Weights of a small transformer language model.
Size: 9 layers, 3 heads of 64, MLP 768 GELU, 5.61M parameters.
Architecture: no biases in attention or MLP, tied embeddings.
MLP neurons of a small language model. Each row is named by its layer, matrix (up: input weights) and neuron, and shows model dimensions 64-191. Each number is 128 + 24 x the weight over its row's rms, rounded and kept within 0 to 255. Numbers have three digits each.
After each neuron's rows, "fires on" lists the tokens most often at its 100 highest values on Wikipedia text that the model never trained on.

L4.up619:098149160167102127123137094152110123129131123140094149147169115117065134146122148079122122087141152129155143152096141147118123123121119107098112136070145106151175096100145091163132116097117134139100101129149140124092161155138129122138189160171161139153117154104117100138148158151106140108144171122155138107129136138122131162107117121157125100108124146170129144078134121101096055136154
fires on: ".", "ti", " |", "ph", "ati", "ili"

L2.up350:109135116137147155105130124108148094153111122123092167128123100100133153145117116140156113132191163120165152132115111078121159090130102140123111136115106101107115122160127101143122119157125165128128132126180154154160127106158088134111096104117132137098163111096104120149146145093132076129141145127109119114166208077155130139141155097121149072109139133108132117104097142141121100128137
fires on: " as", " St", " Order", " Division", "St", "ras"

L2.up714:133098141137113127152146106146128145127134150157137101095121130139142128155098125093124144120130132126091140170129103085134113085138104142108126125118191091120108139108128112144130172170099081113095119119089097127147115130127134120142175082173105138105142104137158151131104144164120160084191140163121078145104135132145130091137153145139091111123125099162132127122121114132108162143115
fires on: "ing", " its", " the", "ating", " her"

L2.up573:149121181150129089130104102103111160105164142105135151127146128120140138106103125122092120124108153129109171126111102166152100158120142132144125122119111118168133065125153143140167136156150081144107138142160132110145096153133107100106130142138114116112145138133155138107117166203083122142165140119114123124089120091178106124118122104089121138139116146199115147107118146136110133131136
fires on: "=", "A", "C", "W"

L4.up189:163115141116114164128091129119132136095138144133118122100153133149133122151120145121116189129131107119123137149120123137114173150101141142131120103139091155160057155119169090158141083097149159146113101110135131124155067135129125148126079121146150069109167117108122140135121142113106153118181162095161117110150120118133115119123139169104100123115116108119084098148135126102123125089146
fires on: " it", " the", "ing", " It"

L2.up759:127163125067091100130104114094106147123184094131153121178090095105165105135072098129147117123121124111140130098116112124143079129101086065077124117084133102113113135154155133166110139150148140121138131127146150087144127151152162111103128164076154121128117164158090111145134154113113132101153164113108145111124094119131117103127115144131177179134116149178112149125141169139113127107114
fires on: "c", "rd", "tt", "nd", "ll"

L4.up362:165149111124117130130100147082120122086118091125135144106086150094125144146115173129143108113145136160131142118159131093115109147101156134137126139105126116137107114156172075120085179127105139143107127109140185118155126126118140123118130136127147140129179140054133071130140122150144127125154173101124088123094148185114081142116118125120141122138101131118102130124162148151132152074089
fires on: "d", "ing", "it", "ow", "st", "ver"

L2.up59:143130127140123118155118132140073122142178108141084134134178083132156166085122089168171149080136148105119147103111130139145101109137143138124117123119109081132100094098098152146167156133114127087136059135163147071153087104178121168130137142165125106116134102133128161138140114144178096155116104116125157169114135130104148123097122135135137146111134126129145109141164109164110121152147
fires on: " Men", " Women", "men", "za", " Mont"

L2.up687:141100097109091081101155087132152151119113135122117140144112126095104085111153118145133163147110124071123116137129108105098175088100107141106103092088107195116153131127167150107109127152136140122151083105170113141134136138147135102134131130106108109134207096114150138152110128129138111135132105139099122084103126148128082142130111112113086137100132115137115118150145102148125111115164
fires on: " out", " up", " her", " him", "der", "y"